Part of a small language model's weights.
Architecture: LayerNorm before each block, learned positions, biases, tied embeddings.
Training: a variant of Muon for these matrices, 6877 steps.
MLP neurons of a small language model. Each row is named by its layer, matrix (down: output weights) and neuron, and shows model dimensions 0-148. Each number is 500 + 25 x the weight over its row's rms, rounded and kept within 0 to 999. Numbers have three digits each.
A block is one neuron, or neurons of one layer that tend to fire together. After each block is what it responds to, as a language model described it from the Wikipedia text at the highest values.

L9.down175:468515493476473468471513499494527481507497493553518493497458502519495492516519510489500470490497469539517501492493502468513481483501561540448481496500506496474517515470480560534489462522532485475484523548423520473439502479505507501460529481495521499527513512497510508509534545525552517519502499494506504528484519476537480519464495510515471525508472482519505472448499489503493498506457512467495455458541466523520518488542467483507510479497510513491
L9.down424:508490514514434514516467530465533537561450549492490479507512453525527505510537471479455514445496514529509490489512522494481483478511545501497490469502486458529533508539491521530485493495485497460472527484500513501519419529532469496484488479507487498482479498521481479500495511502476525503493504501491522510420498536482451509509504499501470470503501517482494547486462498456494475513487469458476512480519492499484514478518561508475542519495544501508
L9.down528:485488510506483516521499501467513502545458490543457497489475467532509441466521473505494488444462518510495466481472467478535536532521528495478524510490525473506497462487499461531498502521521495477533517521541494520524534501534502484531531510526504479555431532488493458527484499506491469515512476519504494491493490530486483484506501495470436517510472492490503518506480473560560484514520531487489509424499501508500514515518493489520496492499501466535
L9.down644:515510482499440519522509464529492500494500517472516485491484504541489508549491517480502502512505494524516530511488521491504514516525528499512538487506502499498509514442498503486548553523557547478465510465484513449479507479485502499452522502513483542479476458512460498445481474499458523556491503486512528526511499473534500495472501505474526506531508485508455494483488495557490525487494505506511493492464525496477486510515506539441499479494526520492
L9.down992:501530485546492478551514514556533501468549454490514501517501502510525511528512473495500494488494475517456487512493486487455477468502470546490482481482499458518510518508513537492517500497508498453471513501511513530500482505511497520496509511511489501503479498577483539531479481492498500501516528462490507513496533529523477495496517494529482499480544499494502484517475518470481522528478486467489515494422471524494513520475515518505502480552515495504
L9.down1448:506546489479516444498514512502474493476494523500495475513461457507505510510501492488522517476522484543477496474511527508522469499499527455522486466476529508456520487479522487469543562498448475452507484504493496485477490514529535491507489501498506509549563495494509494546500455439515516494508497470456498448522506526502514541501461549476507509511492461556476498558500458514490497486511474453478468474469482500509511463534464494481457478513518523526
L9.down1788:472482467522460525472488496470514490491541441483537474493501445493540508547554545483418506572482545475509510463484503522451531527494540517499513473481478475442503466508505525525516508519504562466480512506494540496539478505444498483456479484502511507462515493535521502528446518496491483517497516499509520482449446513445463497483497494463504537528463516494545481560533506519493505490501480492502500502468532524504529495503511493493490499543471528517
L9.down2025:496532538556515491480494494521507510498509546496505485530506462510517472483512485486508469509521498556493526495525525545497512488498499515492537488506487479479490453480534510502503460486507564478466536531555473532514514518469486516521482507509490493523511453489516504497515493535478507483442526503505544444472510490519490495491518460542502489485460563507466516512525500502491507517497459472487480485449523547524527486511508519490451506462534523532
Location hierarchy endings

L6.down93:461471488480534492469519510520501494512480501515485501506491489528511540542491497498488480510462550505503481516525521520526472456502514499494471494482485519479495530475551520457505520498492546534529557476464507446487475483482493503536523527527534517495479461511491486513495458471491504538478507537481522469502449478523521501479453540495497494487487527480481529456497503486482446502502493442504538527504484476481552505499510519483512479536519526451
L6.down557:525513483502515539433469487547515516515453510527500451541494474518472545439505483469537533505519512519496483500518507501450531518540500479526518489494461482492521517525528470515511502498491488500494475484512490471472497509514493486496526468561513547500488496494503511467465497498468533487508506461497488483498481495483516509466457540514504499522457462511455482482498487493477498479486467521531443511527501487462480500489481522501447490499505497499
L6.down601:508474544480483529494521519503466519527497486507501469473480505508511534497527484507490486488506494513499416492522466521521485530535475513525482490520498525511479480520490449504491490526513450507488463465494516487529483471517483506524510518526488552495522484438504506524477507530518514504541469489514485519544473505517521525487495538528513492463486501477462454512477505473492499513510484451492517504532520527478467499454503477513476505482525541475
L6.down788:511476511505526517442517503548491555470503463483506488517535504563486511458515467517523481482512511492511472460514466519455501462500510464519482540506495504464491477487548525519505492435470500484458526519486490523547562455527492456496503481504494492484486527493471540498500475506498513483510491476482531504509487533507568512522461514529512491472525489476525480509542536551485475492503498493493531482530464440487485476472509516509500523520511518515
L6.down1144:467531544506515497525514501459464499511512531533535464491483457518464495525505452534478545509499515475460535467500482529502485503480539468520523537467478481477452476521487493499520523489471535519533542521459490551539466521556503479484479557488483475526475501480519501492513514485482472491495498518513537484511507505502512455488485537544512500533503492514464517516511532464525493479534467535501553526524510514476498529506499514503531516429452464499
L6.down1880:477477499500489506478508491489477486498485440517550470562498484521468528508492517512511545509455502546500499510506453531516514435484497495491528489445491493501530455513501468501512505464465525453477514522450466539509503496497490490499500477503459534518485516475526484456503462526504566514491546520542544509496493534488531474522492486478511539522471457521458485522441512484500500515510500487501508516534452509509503488486471506526500462500471551533
L6.down2092:509494488489472479531503491533442493466477476484498464446486485470508488464544496520476505541444517477492472448495489528479544452493466493517499524502493512525515477447524528517523509524485475511498500508455516536549533497488503514527474496477455515520495482525520500510518515489510506521510497482502501537470476526499521512476464510498499489484481506516467480497484559519492451543519502481492509549494467484472518525486476490450494520467523490476
L6.down2155:510513503538510500466483449500467538502479495492527411465473541504488535497514522511522447512520500494497519478472492466526474500510483499511545498487491511524517526497516535526539512474535488532494490467518507550506478461521504463471534509489534471513506489492519498529498514459496496526510558472494492495481514487517515479514505490458440477488526494514535483509495544587504495516460472521487519527524498492508497479453511514518531543484487498487
Numbers in statistical tables

L9.down7:479530481520538488498552515527543507459505541510496528469498496506489529515525534537480503455509487508524486496465492532526491509524464523535514488509512504524493497461513536494456479505523525490500523490482539493498522447504509505513505517476466460450496518512501485477497454453483495517523496537498490518503534445490475533490511520458492470479480490461476511497520472481502495507524499537491514497517531510433496496455514517517492523502487544516
L9.down168:531503530524481490495503489450503471503485472455491525480488495456537506528514493467506525453494447510506465437504437488594475500523488502442522508503478477482510534522503493508489511479470485516510512474520545536479510481504473485539491501520533467441464513469489527494471485536532480529507504484550476498493491500528484445455470525523511450515438526487528525488477459505484467473506493532527482512506523502507484491489465491491512501517473495485
L9.down177:479492453489491503550469485498530486477494496462544519480537485534461519482497506519497479482510512474448492481526517506511518533534519526523460467491515516473497485451499511496503521542483520514504471507503505475511508494536512524451494525515478485487520499486475506506509495504508494528521475475515516490515477500503498475512490483455509495478497510523509536527456475517473515534458506508509483476500533497521513492542479466481487483428518461485
L9.down1221:493491527475496524462524524477491505511487509537504488456483476479484518538471489478510513515504525507530491549486461504453508484545479537474522494529497503514503453511490494491502540488474526466508522483514518545500498487514500513522522472478526475496469520511510481499496502516441512467565506507434552507476538511531504495541499522536501511488487512525514489511507524548487465471512502485457528491512527471510498499512483494524467496506506499499
L9.down1549:505492535526501519467487526508537479533505502452520502512489510466514446526470505528520481483501527494488534494468507503527511498541559493494465516484505484496480517445528514493529467484514489467519533473487536526541470476550508518478484481527521502500562484474505484464471498499499533541481522483485527513485473507504489496481494456495482519539477476526497534483525510481482533538490528507531473490561542467466543503511466502501490507547495502490
L9.down1697:461498496507459471493520499471499505491487455462520461525522513522460537518526534510442484518500467485518499487487470506562511519490492483528549482537511495497475469482466487533515516504497465508483538495434529500469496500546518481519495508480449519526509531502464520490512522490554503515516466507506514498528519494478491503555564517527446492541483465524491474535515488479466487487473509461464484497515517476443512495442486508521497506493474470491
L9.down1834:496491496495499490504525498492502480513477569422477446443517532509493441493431484462506461503467494521463501491529537552515526484485476479484505524493516511470479520451500466535513539512507518511483511538490489513479520533492492527469540478510511513517510504462490499485527496506519528467521493509523491522512443492544500500508481495523506507473434471512529476468517524475490456480477447503510509510466532496506501513499485521480507501489499532494
L9.down1864:491487492497480508449472556512500505494565500476507533525511491490454477440505499485464474533478512511518483464488500492500466478488531489554492490492509484477500494480529505516464494488511501502504487547522494490514474541523457443565511482503531496470468490505506535530469479495479477481503498501496517494474471499482496500460532537529498508503504549557475479498515519517541487512521472516501523503491498531526483517508528476446522485513516471527
Sports and election table cells

L3.down1074:492483474485469508461521509492524492498495499489516482487437525512490466508462526525478517501493489500496513482470481543503484527508485502531556499495472478450532511518522509516511534519525469484520533500496527521442531485492549532485504477567413501528543507496497490528500535475517536512488457502507546517457479475501489523504488509524512452533526537541459522423504489507474533464530528491483541509484487499496517498547501503517488553472538469503
Markdown table cell starts

L9.down49:512472547497458507496503500509512496490485467496551499564538534479497487488520442484522463513501529525533495513459519518523528527489526533541502499476537523499481489461493490519517477460468495463528509486475532503534477500500488463485483513488472482503485540467529441523476497475506468484531507481504487510474502481488514453506487535497549489491467490513530544480480547489497470507455510494549502528499535495516461482486507457509514499496524507505
L9.down116:489487514465508489489507518491482466532533503495545505481452479499500471455469539487490547509485510485488468490466442510488473463511522452541502479479507484505505486504533505530516459530505527465521512527547508488460527500540546523510517482518476541525523507492490493522563478483492499453535519485507495492568480477486482475533458528475497492518468501493494478511502520536497483524452563477497507519511479524538503444490471467479473487472485541474
L9.down495:504514550488549492515520508504498471482556474513506471488511467524469515477462502516488470485497510478495474514502514507489492499533532450487501511504485455503510500509553513539512461496554477481497494490536499485466535512529519500500494512497450509533508455499483506523548509462539487496510507538507488517511479479496504489466542505517471495515509487513499524502554487518475489501503486554497505471483478485485545488455482464551514530540487514470
L9.down751:534494480504520514515522488499507477516514473485498474524503490559460466487486496513502490562486474517513495519472476508499519493520518478505468557456507496465474496523553518490478473511516494506503477513499476497519466487491514503497478486492481492499518521512485526503533487490518504529573471474518495504489506464494442558499502478516469512530535467488493492521497475496529499470504484450529544511512506493531497508533524495513553497537524512519
L9.down1017:478471547460502509483494542481486496514496504510500467471498506483536480467495485507536489566502573492495493520571513521515508545494557513509516463471499472503485476462498504496477499481491464542465478515514491479401535482486535468536508489495480498474466524545509550520494485467538451480550515501489509474525454510522540512506460524459482503517523505514484467488538539496488496500516519490532513484536500498479509449499528514522501528506539474512
L9.down1602:527520511488471481517532538532525511485503495526474491498524508502459484487496510477535486523501511480527472503530460512484503531508483571506498462488497518528422531525463544489506474473459484511477497535482484505505485491518533512522499497483511489475523476480504494523504514521503509486482537502516555491548481487476539506503516496462514483505466536514515467445490479522513502501537533521487530530535460457523503527545486517461495521556467494496
L9.down1793:509483530484525488494508499520468497516461513500467488508482489520487490486523469493520529500519465488473483519518503451485513515526496539494511522533525470495513532485508487475419510509507479521536530490524469475511496497512512469487502493485499515540534462500495494457531507491490506512463525498482456488529538492541514482514519505501477565508491502492492465491522443496517518467515502512527487486493526547475502523524486495497540491489537497547
L9.down2061:424461526539518526524500501472469508452514502532536495498499495465488460499507522490480506529526485463500482502513504421518563493515487439526490535466485504503495461429515522497518492438516488480468487499521507527523514496513504508480493539531453481470481502491465507522501451483492536515483512523541503537475467485508471487547490495476503512507476470434502505549513499543498489489471506467480476487517510498499520501467488497522529476534513519515
Statistics-heavy structured text

L9.down16:517487485566523472482474501479505470508512481525508483511484519513512512487481484544480477466487480513496469500525500497455435513517511530487525479464552553522484511482538517513516529474483472489477497435502496513494520503486528525488520503487489526495491488559506516471492482504487536495511477518530534450521529506507519472497474536550511518473488550497487449500479524545500523487529504442477506494459500480467494469527484526451489545538527497491
L9.down131:518492506497566498496516528542472494457478551492477481551514536454474534496514502521465507564519509546554496514484490518479508530517498515489523541485517486498496506473456492516481494519458472498487512485493523485472487510515545482481509473472498564526465542504484503485533512489465491493524527515510508493488527465493496517456499506512542454526520484464494516448475470451480479494491495473518527495512485552488486474501485495482494507543475506465
L9.down553:522548462527459502511499546473486552520486483493464508532505504499517490476492477518515493523491503528528507519525539519473491521483500493482481506473473482500487528486498477472507485479503506534526521487533485508486492466504531481552451538467488546468500505483534485480470541506501509472509495500497491497469501464476500526512498502530512533506515560505574548507500544541508471467493472532502541482546466454497502498488510552484492483496489519466
L9.down603:496509533494492453496482513454488481453528481511526484520466489511463497490525497512505488480546514470468534486492498515481561457511495458476521517519494510508500495477506493484502511475483530472481511471496475495513513542495447493499495483476479527510502523496481509498495533529467534522470488495510508488484546518450504496503471556489514478520511503498468516490458553497521518488482489536497501492482509458504474517459540488550456521500492527509
L9.down990:519497469481579489467485525521480500489469494523556505491481538513512472489552459460501516505489505541533487467466467498525541484516530511460483476508516515527495485475480516489511451513485501494503487503506522508515474474545519530535500524479524501482554477501502493541490476502504475480500467516470521477480491491530505448469534548499491501544476476502495489469511521474488497528487514489499514443522481517467489543500507486482454521497507538532
L9.down1067:506476468511485513506485516536490538507493499500482509531496514489545515523508477518567482480478537497496511450523471501509528515471475524519515491499533492544519494512476503502471541481493520484519475531518488520491493506497530489522498492515495493471500482491478516501511485470494493486538497492472516520507534480497467466516559495536516478520486505422519524468506522511530515549499496484516491490502491503519472512550488514495519450528514523506
L9.down1249:511503481500472459478510494490536498511513477470504496486499487483511526486479444531525510541530466532541493522477495506520483512484479480468443525485469554493491500496521517511541482500512493504518570449490515495518476511495509486481458502497505530515517468516507470523523561526470482515530524549501484470479473518485515511519492481493531500534550514494509423485495501519500463517546491440493493511507544467506518535478462499493450545495515526499
L9.down2048:513511520464519501512467488478517505514496477510519502520545520509497488514501516523494501524495503503510473507530537512510459475509482497480518520511487522563492523546567523506495501496513515539479518534538470462460458508466490511543507495486512527532497473527534513498492510512505472506517546471495477472488486470537498523445548444469564557548484501462488493453511522485449568537509470544484512518541491508497502506502507494549462486501482468509
Biographical lead parentheticals

L6.down340:472511466557490532493503480476489496477513521557513495506509482531500566488505498518490460511509501448483490523468522510489520526553511488494528505500523538487502500516513436512461521523516536516538486468546460519484500510542504551475525491494495521490489481497485481487497554513461496519477534452504513516481474500485475533505532506495497506520486510521527515528485486509510489489461476530496512533476513516509496487504492495496477522522497507520
L6.down702:467521498498487491463493519495491523485530530525492482498478546499487557477508547494508526523511497516478498490537491470496447511529484517479516519498522482503495485490518464512507472526480494493510520509493507492532532527504498500537516507489508477549515552454471500524468494468463519479477501507532519479471472532492508473495502506483461534480461476546501486468477545474506496502508492510499502515539450502503498533519530510480510548493454473512
L6.down997:518524542538504483463495482503477518498513502510507526487580501507503469540451533501438489513547519527497475477532518498450485470515504540522503495441497457479472481486505544488539490544484477504528503504505510493464475462502475538495509492516484454459503453490525491541524453495500514548488479487492479530534531514497476503508529510455479467531535502497541517532484506504506476466476510504505501479489502445494487502470481483476455536500490490424
L6.down1417:498434539504482487563519462484502475511495451537487526469450507480453551489487486498500476475491549476552543471550509475485498465522498484488427502488465488511478501532536500518506506500487516467487501526515499463528457512492529501521532497513448511488528529522489504514491492471524524490528486509475513475485515498493502425498522503483477516452525519461508473474488500492458457544508510463471482481511495485510503498506562502493465526521491469534
L6.down1701:516513507498488507529522488530473508492540506475468481503500524510506492521482528505497521464486560504464501490500508488478510486479501519510544523485519534458552532486521560500499499443509508503478457542507516457525528529497530476471518517538539514541536474515505484514466548538464488503490475439456453495509508498474503520515462482523490554529500511463487461515510523476511541478520523471525464522508485544457475485483500516475498516522502504518
L6.down1762:484483439528497489553487503525457477478518538512483512576523512533512504507513529502486487485558521501440493522459521488514511536480541484505517538485503472499490530464515490490484493507503547476466477463508469466494477472486504475535526542480494457513464484475458518463497490462517470491517486512545506516540519473518542504501452528550484512480487541469535476535534468503483499469488541530527526474478461507502533482487546476471511474528507535504
L6.down1825:489567521512470452526501501495523454513525490502509497501494460506488554456484496520523495503500507482507514474473502518499498515479495481499500510498456526515452521545493541542470531511492519509560490531492449512478493499552528540472516500505488472477570488528508485519510519459431544552518478520529521507483518494525516517482490517513477503504521517493492507466503507497472486436532488495526509472487538537506474501512505511481488539490476473506
L6.down2023:475574495508498536478495499525495522506519501513445487512505516484518500516455513449451481494476524506507479505498473505500521547505516522490483488520525507532519459458427524546499486486506506483502533539468505526499567515523495512481521473544492519542489476514481515504467528512477499485444526516503507507526503535498499505519466448520482517487476462525456534486483490471488524480473503493514529536480533474511506501503477477497541463491493491523
Fixed-phrase name continuations

L9.down357:510485507483508500538499539523468479515471498502507468470509464516510460516485427514506506472534490486506474564486492493485463509464483523469512489556506460488502506500491509480559469523479475533514518508515495543482472532482502537551489505513466502510512487508491509496501502519520484497530535463515514501536480507508506469506481493534469519502520479526479488486469523484498503479493513508478481477473490470483555492527497520484522499525492482490
L9.down378:504484503475498480542494516506519479508510501447486473469479484512522484514526497490514496510479523501516483531493498494511523550488511481477458491490508491513558487492511502467565536476515469499519490505498516465504519540513502523513549534477525526525443516479487533496492535450526466503525499487532493463500483509506509484508465476511508519506531432513483557502465513492547511500499538479500483463499438476439460506502513480521521506524503507500
L9.down625:473496540466498483537505524507503518496479510540545469494497484494461480499512494513480561492491533482530490495517566491479462488476456533509475460477469505492470504498517524515483487532501563478544497477496526553512504467525506482528491518451457470500526474483498502480555543495529495539502517485490521506539499530514494520480516475553499507535505495450483544466479551533532486531529523519539476518488484467526499526485441540528466539462532511510
L9.down1149:490506504495475514483515515496499524483498509474487486514499497486475483546562568462536484505467532520484466494478469534465530497493483524496476530520516510513524491505531504515469491486488524528468480471514519510445504486498476506489518517482482483529532515514527526475512517480458470482501473506478524511498477502452467455461506505512444491532500447509535571486558496502506505454496470483512471505532566479515540548537523488520526503476485481495
L9.down1461:467478547475479524513495500507464464533541507512470498464497477489501493493503507473541549545519476473515523478472508497514562540505501471490480491528532518530489492471471464507502499520517510566493528515523487479499488441506504546505497511479472549501501491467491494521519486516527483510519519479515454479494492506479508502487544510501495508489519520505554511513497466506564452491507527474502462476518481549488515478447508489523482532477472491521
L9.down1469:470465495483518533480556460508482509496484486469499495482525491486460487502515477490483479514431485431515526553511491523511478505521522523479572408516484494491455526531473486529530517517496473489525472462471498538488493504512508516529503495471455552481469477499516504506490496537499493503521513492534493497516515516482528517522508481530492510479555521434503526542498494516545476533536492544499508478525524517509517469477515478501530523477480473484
L9.down1926:543525503533485502480463514450488484514474530485459502506521493522522504497486488530504537478489477545520470480477515454498458502498512530481473491515486477494484505519493485515480500493498509532494496480510496525489467539502506483517478469539498497533526484493536493513527490450470505508468505428472480502504478495489484506460509508459537488509511518501459495480461562531482513464486495494452515467526437502480508516484507520530500550521487514527
L9.down2123:529514524459536487464553539449484506458483523484475483510534529496519430492525462497528514464478451500510502445498491524531503478518495509487481504455519497523507508477525495517476487506492489553514538465467472478511535504497494505543520498500508494451529451491525545522494465524441533547497486495515466462490525510476493449540538460484514553468580509495478521488475484527502490455472494570535462465538524480492515554487531510482517503517498521537
Second piece of split words

L3.down150:493492488514509459491528515471469444510516506468510501523528521489454541521523503513534503492537483546547525513504490476524480470505480485510494474525524409522535465491526523521504485539447509521557476503467479509476518555493494533499521526545499509510500524506499422562504459514486480493496516503505511512515516471474490539506559512455516505473457517516509493461499528466466509516497478455487478454556519463515468508477494490499497521499511507506
Passive auxiliary forms of be

L3.down750:520455531483538572475493506489549486494521499551471508510474516454470547467491469508530482507531543536464504483465524498491498524526500495521490554478505510474454520492500531482466496535514472490499490489486535506499472460483471510462490507519464474467505537457490467507465498510485480528482488499505468494518486513481474482530518529491546485529465453501523504519554486512554521490535497521511521486454519513483526498510494481524458458476487489485
Census stats and "is" pieces

L3.down498:477488526512548495514526497521539483536518512524497486584478514472477467477504465486493504460503513535505501453493533475471506512486484500477445528507549472497487488480485506492509508520454493463509506452472504510500478486486467502473474534476424485512507514504492482489507492490489431521521455482464465429491500501453501499505484526516529493515497489464517544499494519516465532481499523506517492475510493490497488451483568476552460449506467477499
Boilerplate data-table tokens

L3.down927:527448558501520498497464473504497466537490508483452483513485454507482509511473480533546486508481510509489490518482518461526515533485517445532497505506517499464490495521471475487461516476472516515467498506502495493485527477490511516509507475452486489474505447503533520534492471526486469472515501490483519446513522503496517495480503504484473474486525530512480484532439491520466482505461511497498508509528457515520489505502478426547515486547531461491
Mid-word "i" pieces

L6.down144:500459526493480507518499493523472527530489487511473465481488515452494483485525461520480532525487538468436491491569535553440540478453494476528529506486454496470469490522522532526510497476478474493495511481475536504467504512495512502504524457506539469455528485497522480567471475513500500491544489491498490514528502481491446477535479511513501495519471513514515455490506507520531510513515525520491464510509492516443435474494511471529491489485458474508
L6.down691:463539449529509485456548511490481507522463482476514504480524540508461522541506492528516480500464479476509450471503502509486528565523478474465481521480475538459511459485458448490478506472498548487461525430522510511520490491470498532500491509460468511491499484479496491512505564481491491499498528468496530510513487514535478495497480473476492498532513516486499500512522500477539516489487491509488509485518502528488487513554461478508495480516509526538
L6.down947:527462521515519486442492537481493476506449569519527504529475516538505513545530455469541498492473473487504513496543521497517539476461491512528508483483490494513445486477520500531513481512542535494495538510493470474492522503508523487456541499521540547542481509491504494508497481504462533557489550529518498467496469479496478495485467484507501493520541458488481459480498505481502470463555505476503479499510523503472500461476497519477452479462525485486
L6.down1180:510519520501496489518513496403470487519460513509491519508507531464524530454455496460506444528499524502475517496486536512474510501486515483471504510508495475522486537492503516522500530520457489528506456510543505533511494530540510494528473500513487526533515444502520500509514438479482500497518525508475469503498538518496503491490493443483501446524483475481473485496492519522496515482453504496508504508512497487478494510518492509496531489509487473475
L6.down1418:509515502503533497555505474471433498536515482504495484498553498531456507511496496503511507477491526522481478495492523527491512519499512520446542513473510494523503506515455482542548501507519551483520459487531485463526476526480533470504517460501488507462485468487475511472525556456535463511512491487486498513527451499537521507487478522500489499491552527493534523511488517523486435516479535473547492479491515547525465502507486469555513469476494497488
L6.down1523:490521548474527488477542517525452455479516519565528492491460484494499515510551540541490499504499526516499461498545564537477502510508516468457519500510529499476542500481444457489512512529503575485522491503485450506527442484511489532524535515492480501533486461521484470515534479481452517484532508481466503525518500503539497490476503497479527479503520489522504506518480470506479457498534478504492529504487487493453479476526490479524517434497478499498
L6.down1836:479525488496466467483507501500483520517487507483506491488508518522506487546487495441473505442438517494523473554514495556493458459554483461506478507482516502487481448470459487452498464480512473520524531527477499449517505489503509487480497508506547538500480508474522504507478528507476500513471550518482511542501525485526517526460459477481517488514543503497464509502502498476506495518471490529485522507500505494483504485497492494533551512447511518468
L6.down2119:501470540468508477488504523502461530510531511509548496510515510511538524492535464527454514469484529471479496513503499518501509479526492500489530487503540484482506472490521497518499492522468495478480507519471498461516497498462483487521555528525539510499468526468510487515512540504527458491489514556468484523505481485515466514527430489474526521481487549473491501480497530497482488517454507491499532464513504476539462491490506462468480504508493511507
Post-title connectors in records

L6.down84:518551457533501481518535478525507477535481529502556487481513475464486455471470503505509514488529503515525499540539545508503489514506517518543475517509507486502495515541498499508453468494511500506484499467491456532499515496517508472473540502503481508517503494528505532481508510478481541455485484523494486534504466433465495552494522544475474478484504516475471531479496543481487471459491489479500509482494497508479496538506509491495517493493478478449
L6.down120:518490487557565497559503468514457507553507464499500515529560479480487497527495478505512516496486514475501462510513464509520490512522481508530519457480506497494483506513504462488474513447515452523501458494540501455456503452535498502492511535497508538516500489458540483462520538486513469497481503515457510493490428475498463512514529520490486540527553489536497512487503477458513490536490540474456468450491443537493514494511539488544541492498487493496
L6.down389:505495502483466519474450454487499499482462508491452498513491496510519548517460538477477482515506500509474519521506518480519482478495503526444494452550481483467511471508485491495506511501496478513460486529489543501524463502501517480506520522509497452538530503509523507527457500499489503547494493478527490464475513461473457518552488497496514466468559539528535485520493473505501506490475466457525463526512508500499485490509467475480505524483491484500
L6.down1101:512439475526499501477473496527440496524494502491509499494500500511490518486524493452501508498493527491493547518514490492442478452489501521514477486469516532478481508469472517522511495489501508522474470492483505487510505460524555507501515505462510486557492556532485489476466471519523507524501456539508488504523488524497478507435501574499527483454469485481480496491548489505473510494493543489510498481457516525463473497487492519529493499513532492487
L6.down1327:463478499527481493524539461531510490477441440496505511508481528530533506467482511547499539548516524498521485525469517503533511536465469468478473492534475502545530517479503471496508551532456510522460531498498484493507481490509527484489510493522536511516519483468534527483529498469521471481518483494509479531492489468517483483487525491531497468479523505468503488476493533508485490492533477505504494508490516480482514453557509477560525500520533499482
L6.down1912:502528501506475466541497480538515499547505503506507457485499526549488460453488479480484503539488525525515498520454511513528470515508521508528473510479517446493527494483522505496483480492537493514505514442489472494528460499483471446503510526509478482500496493515511506472556516543468494506510438527524480509498505482493492512464483485481478485496517529505524505488479511475519457466487489555567515509477511505517496513555543516509504542483518518508
L6.down1986:493531508499531444481508506493532501507475538435512507515471528486503441516550512505504493487487527524506492521515484498501479493498484487521497496475531466531469495490505548479457465545500457493523497476506459486529503504472473498493554501520511521473533487512564481485501521525408509542503500481491503523513504487499465493478492504461500487514516533465522448525524522515498508503517500483503470461516461531502531467549492516484482492519480549479
L6.down2032:455532502458524474464420475479554523540498539497516528477494509524478495498519558492499496518507477526511519457507519505524459484499481537483452511505504491509495510464539514489481482455500514528489511468515497498485495487471488523508541524496480495498528525461452512523511462493493528507496482475498522521489494522545542519482491485505515510508465564516497537482442493494510479510528489505492490477484503500500488516486484520494488533493540536504
Passive auxiliary be-forms

L6.down14:510463546538502486513510412577468490478466528498506474466522482545498490517517546478496487497502485524513501556496536491524523548489514495469472496505452486488483533481503499505446530516475522498511439531498495526529523548513491521505505513510533492457475514506513484565559490535497486509533447503498532509518526517483484429515490521500534501500491525491488477514499514490493527524513484472485475530540513536527500528461466538502497486512484546466
L6.down15:509495524516494472509516473472544451475521536503510502475480450484515468479496522496481514495497474513468506527435540490495466495492514525506515473499491533493492458481474480491566555503462536460490529474508478492478466503489471467489520486507488499476515503480470497522455489511524486564512517523557522479512475551547491452532506475535489492518489514487458527449508470503566448481521494513485492498484469499505487478506463483518505500557514503498
L6.down898:485517502460485446489519488513480534537491516495469520496491504477479472490471529499479519498515499511487479517501495496481507514525505521543486484526506508482516541494509543485503458503514506539515493529484498462523496500511534488519520539532513480487463481484469505477489504479494488424472498522494472494550528559486505498511569474554498466485520446501512531498494513460553503521538521499467508576482486535553481525517518495491527500537472526548
L6.down1112:489495473502462496516517472475509470545464504549524499492453532460467533512526462495485487472515525503466499475480536475460492493514493524475531501506499512453492482540489534481505507479484500499494498515476482516471506480534497485472497470510478465515454456534505482517516504512497468521502476514516483497516569515491535486485525527509538488479520527486467542469481499520523488532483479476528442484521465489503511521535505459501465477488471491520
L6.down1632:498530516529479483471491466469492463523507507491457496488488502517520528491523490491509529489495504467495541501455514527503544493536505525523528521499557506523495479472486545505526520503496517520486531539548483519570504520498509537511510449536481491536467511483502565484502510478459480493497484530524516506499524541524558501504515518470501507487512539475469502434517479495506485490487453516556520499491500492504512540501469498487490512503521492473
L6.down1682:486481520509468510500472502499488536530452478455494481529493523479508500476497443486512497485511509526513466527509514477515468529500506492509479494515534533489507495490523525466458539501509505487529498556482502519511510560507513483484517496514479540479508508514489500478537466519515487483493481499505544503504514500515454492486523487476526483504555463546505515478509435492470515466465480495512496486508525523525517490498521489485502540553504483472
L6.down1916:500450489467495503551517507510521566516471519446524500525473487478536499521488484465531550467505471552479470513509517482452502487503503485492486484491510523504470461497486500491455455472533514519505480525476471461521491544532517486564517555481474518489513483503472478493470512481481489481498491449456533520563483446503438524549483500512489460527508484502488499523507531452530522530518517503448477508469486512406480494490503505476516524516473516502
L6.down2207:522486501498481499471486480502547493478516487469484476507501489490492496497500483492535525553537479480515494519545474508503494527524551485478541466502536490526515514542526496486536560518512510542477513500446512511523553468466526478520520486485456472506486540532500486484472509482513458499555502485522517476562476471544515505509491485483508511473522458532528535465490496457475514467493496517481527485479486484497503506520461471501535456507465492540
Mid-word continuation pieces